config.toml
qk_norm = false
decay_fraction = 0.749
max_seq_len = 768
MLP neurons of a small language model. Each row is named by its layer, matrix (gate and up: input weights; down: output weights) and neuron, and shows model dimensions 0-63. Each number is 50 + 12 x the weight over its row's rms, rounded and kept within 0 to 99. A neuron's up and down rows have the sign that makes its largest values positive.
After each neuron's rows, "fires on" lists the tokens most often at its 100 highest values on Wikipedia text that the model never trained on.

L9.gate292:68 70 60 59 51 46 63 49 43 37 40 33 34 39 51 56 58 52 66 61 57 41 48 31 43 46 45 35 52 59 65 61 54 35 40 42 67 56 49 60 36 46 44 12 60 48 32 46 54 47 62 52 72 55 48 40 62 62 47 46 38 32 51 47
L9.up292:54 43 39 37 57 50 39 62 60 53 61 41 56 28 26 54 57 70 59 57 61 44 56 42 53 57 69 19 38 49 51 49 50 82 38 28 63 57 41 40 29 48 22 30 42 47 43 48 44 42 44 65 43 35 62 49 50 50 39 54 52 39 47 54
L9.down292:54 50 34 31 59 41 49 52 40 46 47 67 61 50 55 60 48 31 59 50 64 40 59 61 46 47 48 34 44 42 82 59 49 49 45 43 40 59 27 54 44 54 48 49 58 31 68 51 70 50 47 35 51 49 54 43 39 48 57 61 59 41 40 43
fires on: " ", " mod", "ear", "old", "ar"

L8.gate154:70 83 39 60 51 10 41 38 49 50 57 53 37 49 31 55 58 57 66 73 53 42 72 55 53 40 46 65 49 62 36 40 61 45 64 57 35 48 56 50 25 29 53 45 38 50 55 51 41 35 41 54 33 64 32 39 61 55 42 47 57 44 52 66
L8.up154:53 61 66 51 47 55 57 69 49 43 65 55 51 54 53 35 56 62 62 56 48 45 67 43 49 68 58 57 40 66 52 47 56 36 54 43 51 61 50 53 41 57 47 43 80 19 66 61 39 31 51 44 25 55 56 36 52 75 49 41 61 26 48 34
L8.down154:43 69 53 33 51 39 38 53 52 47 35 41 56 37 46 44 43 40 44 61 69 44 62 35 53 49 67 38 46 37 58 27 54 50 36 45 36 39 69 52 59 43 40 42 14 47 43 41 61 41 50 58 70 65 56 29 42 58 53 56 57 63 30 41
fires on: " m", " M", " t", " J", " v", " T"

L5.gate483:57 43 23 55 57 29 44 53 54 51 55 53 23 71 37 40 45 38 53 56 61 61 66 61 57 59 57 78 60 48 49 67 36 52 59 49 27 60 28 35 64 60 56 51 64 62 57 61 63 22 35 39 41 38 56 51 55 64 71 46 43 53 39 53
L5.up483:28 44 50 35 34 50 59 69 66 34 27 46 48 36 46 45 58 56 55 47 56 69 27 65 53 67 68 48 61 60 57 60 39 42 62 59 45 29 73 41 82 29 66 56 40 60 51 36 66 62 34 57 44 41 68 70 24 54 32 46 48 44 58 64
L5.down483:56 48 36 40 59 47 51 52 66 64 44 52 48 60 57 66 54 42 44 48 37 56 40 47 53 37 64 59 54 57 47 58 55 42 56 58 59 34 45 50 60 85 57 64 72 58 49 48 31 43 66 39 68 48 39 50 41 44 51 21 67 42 32 37
fires on: "z", "at", "10", "up", "ad", "'"

L5.gate11:32 59 50 63 47 60 57 41 52 75 34 61 44 56 63 46 53 60 60 43 26 75 44 44 52 56 47 65 62 68 64 53 47 72 54 60 45 38 44 52 63 36 36 42 65 59 27 39 45 74 51 55 55 44 56 78 51 51 64 38 64 48 66 51
L5.up11:36 37 49 60 79 55 54 47 37 42 35 56 39 41 52 57 35 44 36 41 49 53 35 72 50 56 49 29 59 54 43 48 37 71 50 45 52 43 51 43 66 31 25 49 38 43 49 41 55 63 51 58 42 66 67 66 55 39 47 57 58 55 55 46
L5.down11:53 54 38 45 49 43 51 36 68 46 54 56 75 35 42 54 46 46 66 60 45 49 38 49 29 68 48 50 37 23 53 72 52 51 46 34 52 47 55 34 82 45 34 77 46 40 29 36 38 32 54 47 26 59 58 65 50 56 48 42 32 58 47 48
fires on: "ug", "ag", "ig", "e", "b", " be"

L9.gate428:49 46 73 38 43 39 82 61 50 44 53 22 27 48 50 71 39 42 44 56 65 38 56 52 52 40 42 67 64 34 63 51 48 46 27 44 50 66 59 61 46 72 42 49 58 40 58 51 48 61 46 45 42 55 37 50 42 42 46 48 46 53 50 65
L9.up428:44 29 60 46 47 39 56 44 53 66 53 66 59 45 44 66 59 64 50 37 53 40 44 49 59 52 45 47 65 64 45 18 66 59 65 51 45 49 57 33 46 51 26 37 69 53 52 66 44 62 47 62 45 45 47 50 66 46 50 58 57 50 48 31
L9.down428:59 54 37 30 60 59 61 51 58 42 34 64 51 51 48 71 39 38 59 45 53 16 41 50 78 62 42 42 50 40 69 57 21 36 59 75 74 26 43 30 42 59 67 43 51 51 60 53 42 33 51 29 44 50 63 59 70 29 52 47 60 42 32 71
fires on: "ar", "-", " ", "ac", "al"

L5.gate1:40 62 47 46 59 57 65 63 50 36 28 37 54 48 31 49 47 49 51 47 64 54 46 78 54 24 61 51 42 62 47 49 47 43 61 46 36 53 55 44 57 59 72 62 56 33 61 51 47 38 59 43 53 26 43 56 34 54 36 54 57 54 57 67
L5.up1:53 54 40 59 45 49 57 62 54 46 52 36 61 53 30 40 55 54 32 62 52 82 64 47 58 36 59 50 47 61 43 54 50 39 53 58 63 62 43 43 66 58 61 46 50 54 66 45 30 41 55 47 48 31 36 47 49 65 38 44 63 62 47 68
L5.down1:53 65 51 46 41 34 68 50 37 56 45 51 50 52 60 37 29 41 55 76 37 40 54 31 59 59 48 63 56 44 46 71 53 57 51 50 38 39 35 47 35 61 48 44 71 55 62 58 34 42 60 53 70 54 52 51 49 61 41 55 30 53 63 52
fires on: " of", "ar", "os", "uc", "or", "ol"

L12.gate153:64 64 55 42 40 24 46 51 69 59 55 45 41 28 32 30 67 56 55 71 34 35 33 37 34 41 56 35 65 58 34 52 45 54 87 61 50 58 40 46 51 51 59 60 67 64 37 47 49 70 54 73 48 43 68 62 23 57 48 40 73 55 38 54
L12.up153:56 34 56 43 52 41 67 72 47 30 73 49 61 48 51 57 49 65 68 51 73 31 53 49 56 47 68 53 44 43 58 58 47 37 46 43 32 60 48 43 60 57 34 38 57 63 43 42 42 29 44 84 65 51 71 52 40 26 39 52 51 71 53 65
L12.down153:46 43 45 56 41 37 38 51 70 43 45 28 57 42 36 55 30 51 66 74 39 49 48 66 91 38 27 66 40 41 48 42 53 33 42 58 56 40 44 64 51 52 57 51 44 44 59 27 52 49 37 59 54 33 69 33 56 49 54 55 34 77 64 58
fires on: "ro", " ro", " bro", " pro", "2", " o"

L10.gate201:37 53 54 57 47 60 73 43 72 42 60 38 46 69 29 64 54 64 49 67 27 65 45 63 33 43 39 64 61 38 40 45 50 47 70 59 39 51 35 73 61 42 64 52 36 26 41 75 39 31 70 51 67 40 35 62 50 64 61 51 42 56 47 59
L10.up201:65 68 38 35 47 40 39 49 47 49 79 66 36 46 50 27 64 35 53 59 44 33 50 66 52 39 74 42 57 40 55 61 43 54 62 59 57 55 62 19 68 55 44 59 43 48 48 21 35 58 46 49 54 29 37 46 52 62 28 46 67 50 25 59
L10.down201:59 61 53 62 69 58 61 31 78 37 60 45 51 38 45 53 42 24 60 49 31 44 36 36 52 43 59 62 40 40 44 55 29 13 38 57 58 52 60 52 54 67 46 69 43 52 35 41 58 37 50 42 39 44 57 42 49 42 66 27 40 43 35 61
fires on: "m", "at", " m", "n", "iam", " the"

L11.gate60:74 56 42 64 51 54 68 39 57 50 60 47 15 62 42 63 07 37 57 48 58 32 62 57 63 50 42 64 47 43 42 67 45 53 55 77 50 52 37 53 33 71 45 51 57 42 46 54 67 63 40 47 47 61 49 54 63 42 62 37 45 35 59 70
L11.up60:51 55 47 49 37 62 61 46 32 35 45 45 63 55 53 67 62 55 55 28 52 58 59 38 39 45 70 64 47 61 46 36 48 65 50 65 27 40 67 51 44 36 70 43 32 70 52 60 43 70 45 57 38 43 49 36 60 56 61 44 33 51 50 37
L11.down60:31 62 27 43 48 71 53 67 58 35 60 48 43 69 64 59 69 45 26 61 39 41 34 44 50 48 62 47 53 36 46 57 70 59 73 44 53 47 47 49 41 38 55 30 41 43 58 65 55 41 43 53 56 40 54 40 31 48 50 55 24 62 46 55
fires on: " (", "-", " =", "/", " "

L2.gate229:35 33 47 64 44 22 56 57 39 47 41 45 21 33 35 29 48 35 22 44 44 48 54 29 41 51 87 43 63 57 67 53 26 66 12 53 50 59 50 62 54 38 37 41 51 54 60 54 47 55 70 43 47 65 60 52 47 41 54 59 51 43 44 37
L2.up229:59 71 77 59 19 43 35 49 33 47 64 39 68 40 53 60 32 42 63 53 57 44 50 46 54 57 67 37 42 40 58 45 67 44 39 45 39 64 43 30 77 63 35 49 53 66 43 39 21 30 37 65 43 66 28 34 36 59 61 67 76 49 37 36
L2.down229:48 50 49 39 30 22 35 45 53 44 55 68 54 47 53 41 47 54 34 50 43 34 67 56 75 24 67 32 60 67 58 39 56 70 49 50 33 64 41 38 57 64 50 28 58 64 46 44 49 29 69 43 60 66 48 51 69 49 45 58 62 54 36 26
fires on: " state", " child", " government", " district", " car", " world"

L8.gate283:56 62 42 40 39 45 41 46 52 50 43 59 40 37 62 50 66 71 37 55 42 24 79 44 41 40 58 43 29 37 49 35 52 51 51 37 56 51 34 44 49 58 63 54 51 70 37 55 56 46 71 36 59 38 53 43 50 34 40 50 61 38 44 44
L8.up283:55 48 27 55 45 85 57 41 19 61 38 65 43 34 60 53 57 60 40 46 43 40 44 66 66 40 52 51 53 52 45 27 41 50 42 59 63 43 44 63 49 49 69 62 43 51 54 44 57 49 49 43 57 66 39 69 46 35 40 52 53 54 60 64
L8.down283:56 26 38 50 51 33 55 34 55 54 47 58 24 36 35 45 36 55 63 55 45 50 57 45 50 45 48 68 72 46 47 47 48 54 64 50 42 64 66 44 62 77 39 51 44 54 53 59 61 65 73 59 39 54 48 60 26 48 52 42 57 47 57 54
fires on: "p", " bel", "le", "el", "on", "ly"

L8.gate130:45 40 54 56 65 55 32 58 31 57 52 45 61 41 67 60 45 42 58 75 31 64 37 50 59 39 33 80 48 68 52 73 55 24 44 35 45 49 29 53 44 50 25 49 64 59 50 51 41 25 60 59 43 37 24 53 35 44 55 31 41 26 65 63
L8.up130:56 51 52 36 41 52 31 46 63 44 67 38 31 36 58 52 27 60 37 59 53 60 52 48 75 61 44 47 57 45 47 54 44 43 52 47 56 52 35 44 64 48 44 53 34 60 12 47 49 53 57 59 48 55 66 36 31 43 38 39 43 49 73 47
L8.down130:33 50 68 39 21 49 61 33 69 48 38 60 52 41 32 44 45 59 25 43 36 55 48 36 70 61 46 40 39 69 62 60 40 52 35 35 56 41 49 61 47 65 48 46 45 52 56 31 28 63 56 42 59 37 28 55 44 69 41 57 53 35 60 50
fires on: "am", "as", "ur", "qu", "ap"

L3.gate361:56 57 72 34 44 58 43 46 62 34 54 45 52 49 43 41 45 46 52 55 48 42 32 32 74 66 53 49 42 32 37 73 37 41 46 39 46 37 59 36 71 39 37 65 42 61 57 52 42 46 40 53 57 41 43 49 43 26 49 58 50 33 71 68
L3.up361:38 59 42 50 25 56 43 55 47 14 57 58 34 41 33 55 44 36 33 65 30 34 61 64 49 55 50 66 44 42 71 65 21 48 58 59 48 61 41 53 45 51 44 60 51 54 78 56 58 20 37 57 42 46 37 53 36 61 49 47 58 46 46 56
L3.down361:40 62 52 47 44 50 53 48 53 31 66 53 56 45 46 60 53 54 63 72 34 37 60 68 63 56 56 57 28 39 31 62 41 54 42 57 29 42 63 52 60 31 54 58 45 68 72 42 51 44 51 55 56 55 45 45 43 50 21 60 59 43 66 50
fires on: " mon", "ask", "g", " bas", "le", "let"

L12.gate306:41 65 60 48 54 57 51 52 46 58 52 59 55 53 57 50 84 38 75 36 52 56 68 63 49 21 57 39 40 64 63 53 39 46 61 66 72 54 59 56 83 49 63 44 55 52 56 48 46 60 41 44 45 29 50 47 54 78 17 48 43 36 45 70
L12.up306:63 63 37 41 35 47 47 55 53 28 62 46 55 48 49 51 58 59 56 41 53 55 47 39 46 45 31 66 42 69 48 32 24 70 78 58 58 48 48 49 67 40 55 44 35 47 55 75 41 42 57 54 70 44 55 52 54 51 46 45 27 50 72 43
L12.down306:40 76 49 47 64 52 35 59 48 31 38 67 44 35 40 40 69 73 59 39 42 78 40 51 57 60 55 35 38 54 53 78 66 34 51 61 56 39 49 52 50 48 75 39 37 57 48 59 45 63 67 28 49 42 55 49 52 58 42 51 59 30 22 71
fires on: ".", ":", "0", "6", "°", "5"

L8.gate47:49 40 40 57 36 49 55 54 54 85 52 57 42 28 47 26 53 38 59 60 53 25 44 40 30 49 47 53 55 68 47 43 72 50 28 49 52 62 72 39 47 43 67 54 44 49 48 56 41 42 50 55 48 45 54 57 30 52 50 46 34 19 67 63
L8.up47:32 61 61 52 68 39 46 36 46 51 64 57 70 51 45 59 73 60 50 56 34 53 55 59 52 60 53 49 41 67 57 40 32 48 43 68 41 36 47 53 61 37 45 44 64 50 42 31 45 50 44 63 66 61 53 56 52 36 49 59 31 50 45 41
L8.down47:42 55 65 36 67 52 28 51 59 56 28 36 68 46 41 60 62 52 42 68 56 54 43 45 60 38 44 64 46 64 24 47 56 53 39 32 63 43 52 40 53 42 46 69 54 62 57 37 25 50 57 56 40 67 49 60 55 43 26 45 46 49 49 60
fires on: ".", " R", "-", " C"

L11.gate490:50 54 49 53 35 75 55 55 64 39 57 29 53 71 53 38 49 63 66 70 37 37 29 58 48 39 45 34 60 46 43 70 53 62 48 59 42 52 35 44 58 59 65 54 51 33 56 23 68 45 62 60 34 48 42 44 52 56 62 51 28 48 40 49
L11.up490:64 66 63 65 45 53 52 58 42 36 55 65 59 44 51 42 77 59 45 62 38 29 69 68 40 47 72 48 38 50 41 51 81 67 41 56 51 59 72 40 59 49 21 32 35 69 33 59 57 44 47 40 47 43 30 59 53 35 51 42 38 33 37 40
L11.down490:37 85 73 61 49 58 61 60 42 52 51 35 36 46 45 42 74 58 48 60 47 31 52 56 43 59 54 54 68 52 72 43 61 54 43 53 61 67 53 28 62 73 43 60 40 59 58 48 43 51 39 49 43 52 40 38 55 46 55 29 64 55 45 48
fires on: "re", "m", " the", " O"

L2.gate245:36 50 39 72 70 46 41 52 34 77 50 53 51 64 54 38 41 47 47 37 46 42 55 64 64 52 42 59 58 51 48 34 45 32 46 27 54 56 24 46 44 48 48 34 35 49 52 40 40 33 19 52 36 66 82 55 44 53 45 38 73 55 41 39
L2.up245:45 61 31 45 53 47 65 37 42 68 49 58 50 58 47 37 63 62 67 16 57 41 60 60 47 34 45 53 54 40 49 24 38 31 66 35 49 51 32 55 39 66 48 39 15 46 54 36 46 38 42 49 31 61 67 56 44 51 70 42 58 58 68 29
L2.down245:50 73 66 51 40 52 58 45 65 41 57 56 56 32 52 52 52 71 73 53 62 75 50 56 51 33 65 54 50 66 42 57 51 43 74 60 47 40 52 63 37 56 55 64 35 69 71 33 44 52 72 34 58 61 47 48 40 44 53 44 49 62 55 63
fires on: "3", "ally", "ly", "ike", "ite"

L10.gate43:25 51 39 26 34 35 38 49 58 46 52 25 41 48 53 51 55 42 58 59 41 48 53 39 37 67 49 51 47 58 49 55 55 65 45 64 65 56 60 49 67 50 65 45 53 33 47 43 69 47 45 49 40 67 77 55 38 54 59 56 38 35 47 28
L10.up43:39 42 28 54 67 59 67 43 54 61 58 49 39 51 50 72 26 62 65 58 26 46 31 58 31 45 48 57 44 48 43 56 62 43 53 48 33 38 51 37 38 50 46 63 48 61 51 59 53 46 43 48 68 59 43 38 37 37 62 35 43 34 34 51
L10.down43:31 58 33 56 76 29 32 61 57 36 56 48 68 60 54 62 62 49 51 58 53 51 41 40 51 39 40 22 33 69 38 44 75 46 42 66 38 65 44 27 57 68 45 57 57 29 55 56 43 28 54 43 50 55 35 19 30 63 49 44 46 50 48 48
fires on: ":", " of", "==", " as", "in", " ==="

L3.gate279:53 41 41 68 69 38 40 32 67 42 43 28 23 54 43 45 66 60 48 42 36 53 73 64 77 45 41 68 28 59 56 74 36 44 34 44 59 49 75 34 49 32 51 49 59 50 39 42 54 54 47 35 43 40 71 53 65 54 53 72 55 58 46 73
L3.up279:54 34 45 24 34 50 23 46 59 57 32 55 73 54 48 39 58 78 37 56 41 54 53 55 44 60 59 53 47 42 54 71 51 39 53 77 47 60 44 37 47 55 51 60 67 54 33 45 51 61 47 42 68 40 45 50 51 58 41 61 72 61 56 65
L3.down279:35 65 52 45 53 51 49 42 51 53 49 37 54 50 54 49 47 54 32 30 43 67 66 63 54 25 62 72 58 41 52 58 73 37 47 94 63 56 55 59 48 47 72 78 58 52 60 56 71 55 42 58 52 54 44 57 42 26 46 37 56 55 33 53
fires on: "ive", "or", "ister", "ow", "ant", "ent"

L12.gate353:69 51 41 40 66 62 39 41 53 61 37 46 75 60 45 58 54 47 52 47 60 39 48 56 65 51 60 50 40 54 59 60 42 40 47 43 55 58 19 50 33 36 38 44 45 41 59 50 50 55 55 30 30 41 59 26 58 41 14 44 65 16 60 40
L12.up353:59 59 56 54 48 45 65 48 46 38 37 65 13 78 59 39 50 68 47 73 71 40 51 35 60 57 55 44 50 29 39 35 54 55 67 59 31 37 72 65 51 62 49 39 48 50 67 46 39 56 46 54 57 67 54 46 33 47 56 48 35 61 33 53
L12.down353:58 42 47 55 55 58 55 52 45 70 45 58 66 59 39 55 41 43 60 54 69 42 45 27 52 56 46 49 46 24 47 74 35 47 44 44 47 57 43 85 41 55 45 42 46 46 43 36 26 32 79 57 56 32 51 48 62 64 37 59 65 38 66 59
fires on: " sh", "qu", "f", " Sh", "h", "sh"

L2.gate472:74 30 37 33 38 59 58 54 52 52 62 32 40 67 41 51 53 46 42 38 32 39 59 28 52 33 35 42 52 51 47 45 55 43 64 36 63 71 48 57 68 52 64 55 66 41 49 52 42 55 59 61 53 43 72 37 47 56 61 59 69 09 42 57
L2.up472:78 37 35 32 52 48 52 42 45 48 41 12 49 67 32 41 51 50 41 54 35 43 48 45 59 35 52 42 50 42 52 41 57 32 70 34 54 77 49 62 69 52 38 78 52 39 54 66 30 45 49 44 40 44 57 34 46 48 40 64 64 22 45 48
L2.down472:60 50 60 38 46 41 45 47 57 54 52 53 64 60 47 60 44 39 62 52 39 39 54 38 29 55 52 43 62 51 48 38 62 35 48 64 52 64 63 71 67 40 53 59 50 30 50 58 13 37 62 59 52 55 73 47 21 46 42 46 41 35 57 52
fires on: "idd", " As", " Time", "nd", "uring"

L3.gate29:42 54 50 38 57 79 34 47 66 33 46 53 68 31 54 45 46 64 68 53 40 54 33 40 60 53 44 49 44 14 66 55 37 51 79 40 57 51 56 41 42 59 42 56 51 61 32 58 55 48 53 54 42 39 44 38 47 28 34 38 44 45 36 61
L3.up29:40 42 45 61 32 80 59 55 49 47 55 50 56 38 55 63 36 52 63 48 26 54 47 45 78 66 47 67 49 38 44 52 76 33 43 39 51 70 33 60 25 50 74 54 56 62 48 54 56 39 63 37 36 47 28 60 49 32 53 59 74 68 58 59
L3.down29:35 59 42 48 55 44 57 58 68 38 28 60 54 39 36 65 48 28 49 44 53 54 56 51 40 31 47 44 51 55 28 48 50 58 25 89 42 37 65 55 69 62 47 44 42 58 62 50 58 47 66 48 42 43 48 54 53 39 56 36 52 68 36 59
fires on: "on", "ter", "le", "em", "ham", "ister"

L8.gate171:48 66 45 60 58 51 43 49 37 79 22 59 50 41 52 47 46 53 34 24 31 48 67 63 63 53 58 52 63 50 61 57 61 57 46 16 49 50 44 48 32 43 52 54 50 52 49 42 51 47 41 68 49 40 29 26 48 35 40 48 46 57 40 74
L8.up171:58 51 73 40 55 62 41 48 51 67 57 49 40 31 51 62 53 43 58 50 29 64 37 34 39 49 43 68 40 77 53 46 41 34 53 55 60 35 38 73 17 46 55 49 69 50 62 66 64 40 60 35 42 63 67 41 50 50 26 77 42 32 48 45
L8.down171:49 33 32 33 53 67 52 44 49 55 34 67 54 29 40 46 40 59 41 59 52 60 50 43 45 80 44 56 60 48 52 61 51 68 45 82 65 50 41 58 61 58 51 52 56 34 50 62 39 23 45 35 38 78 44 59 62 48 62 34 53 36 45 50
fires on: "er", "ician", " player", "or", "her"

L3.gate340:56 59 38 44 31 40 33 53 48 80 56 53 47 51 27 52 75 51 69 44 48 41 30 42 41 70 39 44 40 51 38 50 49 53 71 44 50 36 45 29 56 67 50 52 34 54 31 42 28 55 60 52 30 41 64 48 44 44 43 50 41 52 62 62
L3.up340:62 48 50 34 50 44 42 32 67 48 37 51 53 47 27 54 73 57 39 55 58 79 47 62 38 61 49 42 53 55 51 59 31 67 72 54 60 48 57 63 41 45 67 35 34 39 37 30 56 46 59 49 43 35 42 53 53 58 47 55 47 51 69 27
L3.down340:54 37 44 40 61 46 34 40 35 41 67 48 46 53 53 57 39 49 35 55 59 71 42 63 65 70 40 37 54 44 40 58 48 57 41 37 57 66 71 32 55 42 44 32 69 32 59 52 63 58 55 66 55 41 47 75 51 65 42 57 42 42 57 34
fires on: " ret", "ust", " inst", "ak", "un"

L10.gate149:54 59 65 65 54 40 58 39 49 36 46 65 50 61 27 30 72 49 68 54 48 73 43 45 60 35 52 54 41 82 55 50 34 39 60 57 55 49 38 63 72 73 56 47 58 34 52 54 60 42 50 10 41 51 46 43 59 57 34 48 35 57 56 79
L10.up149:45 55 54 29 48 61 31 50 47 41 42 58 44 41 55 58 65 48 42 34 50 59 40 64 70 36 47 47 24 71 49 62 44 48 50 36 64 78 56 61 74 20 57 39 52 66 54 51 17 33 44 47 47 52 46 40 42 45 48 40 42 48 54 67
L10.down149:50 49 58 30 45 43 57 57 44 59 58 64 25 38 30 62 49 70 60 45 60 52 55 31 67 50 44 49 43 60 53 62 65 65 49 53 55 70 43 40 54 58 60 57 51 56 46 74 49 64 61 36 58 61 52 47 31 48 35 50 38 29 38 78
fires on: "5", "6", "0", "8", "3", "7"

L10.gate459:48 63 57 58 41 47 70 45 40 63 49 52 68 54 36 31 49 38 46 76 48 69 57 55 45 47 47 47 30 61 58 63 60 43 43 62 44 73 52 42 75 61 36 47 57 43 36 62 48 55 68 37 31 60 53 63 58 34 46 44 53 52 66 46
L10.up459:42 45 39 43 58 71 49 37 62 39 36 61 53 59 28 38 44 47 60 44 37 77 51 59 51 48 49 17 50 40 58 52 59 63 53 53 50 51 58 69 49 47 34 74 53 59 34 52 63 51 54 42 52 45 68 61 38 21 64 54 73 64 49 27
L10.down459:52 70 67 60 24 59 48 49 44 42 47 54 67 61 43 55 55 52 50 47 49 30 37 50 26 43 51 54 47 56 58 29 33 58 48 47 34 44 66 35 52 33 35 66 53 42 35 52 33 48 39 45 35 44 45 43 38 47 66 43 36 52 57 34
fires on: " re", "re", "e", " E", " co", " be"

L11.gate178:68 54 63 32 42 26 37 62 26 44 60 38 44 36 73 25 44 47 35 52 54 50 51 49 53 26 25 54 70 42 54 64 48 62 76 58 53 74 53 48 36 47 43 70 64 55 46 27 38 47 73 64 52 55 20 39 62 47 44 31 52 46 38 58
L11.up178:47 47 58 56 59 39 73 49 32 66 64 50 54 51 39 30 35 45 48 59 48 71 71 37 37 49 73 63 41 49 56 56 56 51 68 44 45 67 46 59 27 64 36 36 53 37 39 32 40 50 64 43 35 63 62 30 61 47 49 54 71 58 28 47
L11.down178:45 70 57 58 39 41 32 51 51 48 21 37 71 33 58 74 40 52 52 67 34 25 34 58 56 54 55 72 41 38 24 52 46 61 60 45 29 39 64 49 45 67 61 57 35 52 79 40 58 36 41 39 41 61 60 41 37 54 37 46 45 53 62 61
fires on: " m", " h", " M", "et", "oy", "areer"

L10.gate83:30 66 42 57 51 59 51 20 51 55 29 48 51 42 37 60 48 44 67 39 35 69 61 49 59 59 86 70 51 57 63 65 39 38 37 42 40 41 42 68 46 63 56 64 41 60 39 57 60 41 84 46 33 47 43 60 56 49 33 32 55 56 51 56
L10.up83:38 45 41 50 53 53 43 46 48 55 63 43 48 52 75 45 53 65 65 53 32 56 54 45 52 55 54 66 58 64 48 54 47 51 69 46 63 64 47 53 48 49 73 85 62 43 67 35 69 42 48 40 41 57 42 42 42 35 28 63 48 64 54 52
L10.down83:50 52 51 32 75 33 35 51 51 41 39 40 45 30 33 46 35 51 31 48 53 34 59 32 62 59 45 62 52 50 47 47 57 40 31 26 65 51 49 43 33 65 49 27 46 64 32 61 36 38 51 55 36 58 52 45 75 57 68 54 52 41 39 58
fires on: "er", "man", "or", " player", "ician", "ary"

L11.gate302:67 38 59 56 52 61 41 54 73 95 56 61 35 63 42 61 47 66 48 72 48 34 47 59 44 45 30 61 46 67 49 49 60 65 28 29 58 52 56 46 40 59 60 58 32 62 65 51 63 69 31 41 38 48 47 66 20 67 53 40 46 45 24 51
L11.up302:47 54 80 44 35 49 42 42 36 50 63 45 43 50 64 25 49 57 22 58 42 31 58 57 49 44 42 48 35 39 49 45 45 61 30 65 39 72 59 27 56 60 53 33 46 53 56 51 47 42 20 66 50 50 41 56 61 54 54 50 43 32 45 55
L11.down302:51 57 54 41 54 49 40 69 60 66 58 46 62 54 42 34 42 55 69 41 61 23 32 53 60 41 60 45 56 61 59 87 67 66 59 55 56 49 29 19 43 39 39 59 75 35 45 55 42 63 32 56 45 44 35 44 42 64 56 39 47 55 61 35
fires on: " (", "-"

L11.gate184:49 56 79 51 49 48 43 54 66 75 47 48 47 46 37 36 47 27 31 61 46 13 18 35 24 38 29 45 46 46 60 55 68 51 34 44 56 57 48 19 70 50 42 33 39 36 48 48 35 59 65 51 65 52 36 60 40 47 58 60 38 33 27 63
L11.up184:48 38 77 74 49 46 60 44 55 55 35 46 72 46 52 37 33 52 48 75 73 32 57 57 64 53 48 62 66 57 56 51 63 59 72 62 44 48 45 42 42 53 62 54 58 38 55 67 52 58 37 65 38 53 42 46 36 60 40 84 53 38 69 55
L11.down184:36 50 48 87 57 46 66 54 35 64 59 74 32 54 39 47 36 52 78 47 65 07 57 73 43 40 46 57 66 72 57 44 47 37 41 36 52 31 63 27 45 67 42 50 59 37 44 38 50 60 33 47 42 44 60 51 63 47 48 59 32 46 37 50
fires on: " un", "-", " c", " cr", " im", "6"

L5.gate478:54 54 43 49 62 55 28 31 68 55 29 55 38 40 59 47 62 43 37 45 32 55 50 60 57 51 55 60 56 63 53 63 58 24 43 45 46 55 81 44 42 54 56 73 69 55 49 32 56 55 43 48 60 49 50 38 54 52 45 53 71 63 42 59
L5.up478:53 47 55 47 74 59 41 25 67 60 23 61 48 30 74 44 53 42 44 27 27 55 54 46 52 51 59 70 38 55 58 46 39 30 37 34 50 42 84 33 34 60 45 62 78 56 48 22 74 50 43 37 55 48 45 49 57 49 40 44 58 73 56 70
L5.down478:43 66 57 45 46 49 51 45 25 69 62 33 53 34 53 42 49 53 32 28 31 56 59 46 57 61 58 51 35 46 51 53 35 29 48 45 63 53 50 32 32 46 66 66 40 63 42 63 62 53 59 60 57 45 34 59 49 42 30 54 47 64 48 55
fires on: "er", "or", "man", "ister", "ary"

L3.gate212:65 60 38 54 45 49 48 53 48 31 76 26 45 49 45 35 70 42 32 59 21 50 57 57 60 40 55 76 32 47 56 45 47 36 45 24 31 50 48 55 43 43 39 49 64 55 63 36 26 53 65 56 51 52 62 51 43 49 60 53 62 51 54 70
L3.up212:70 48 53 36 50 64 57 53 47 51 36 29 72 44 39 35 53 59 69 52 80 52 45 30 60 30 53 85 57 33 44 37 40 42 69 45 59 54 61 70 49 52 59 45 58 43 54 50 39 39 65 36 31 60 60 34 43 56 61 67 48 54 57 39
L3.down212:52 40 61 47 71 47 54 66 52 44 50 42 63 58 66 35 80 70 32 82 50 60 35 57 52 55 64 73 41 49 55 51 28 37 26 52 66 57 68 71 38 55 43 15 28 51 64 48 38 60 36 35 42 40 68 41 51 61 58 44 55 39 55 52
fires on: "el", ".", "K", "ze", "ver", " Time"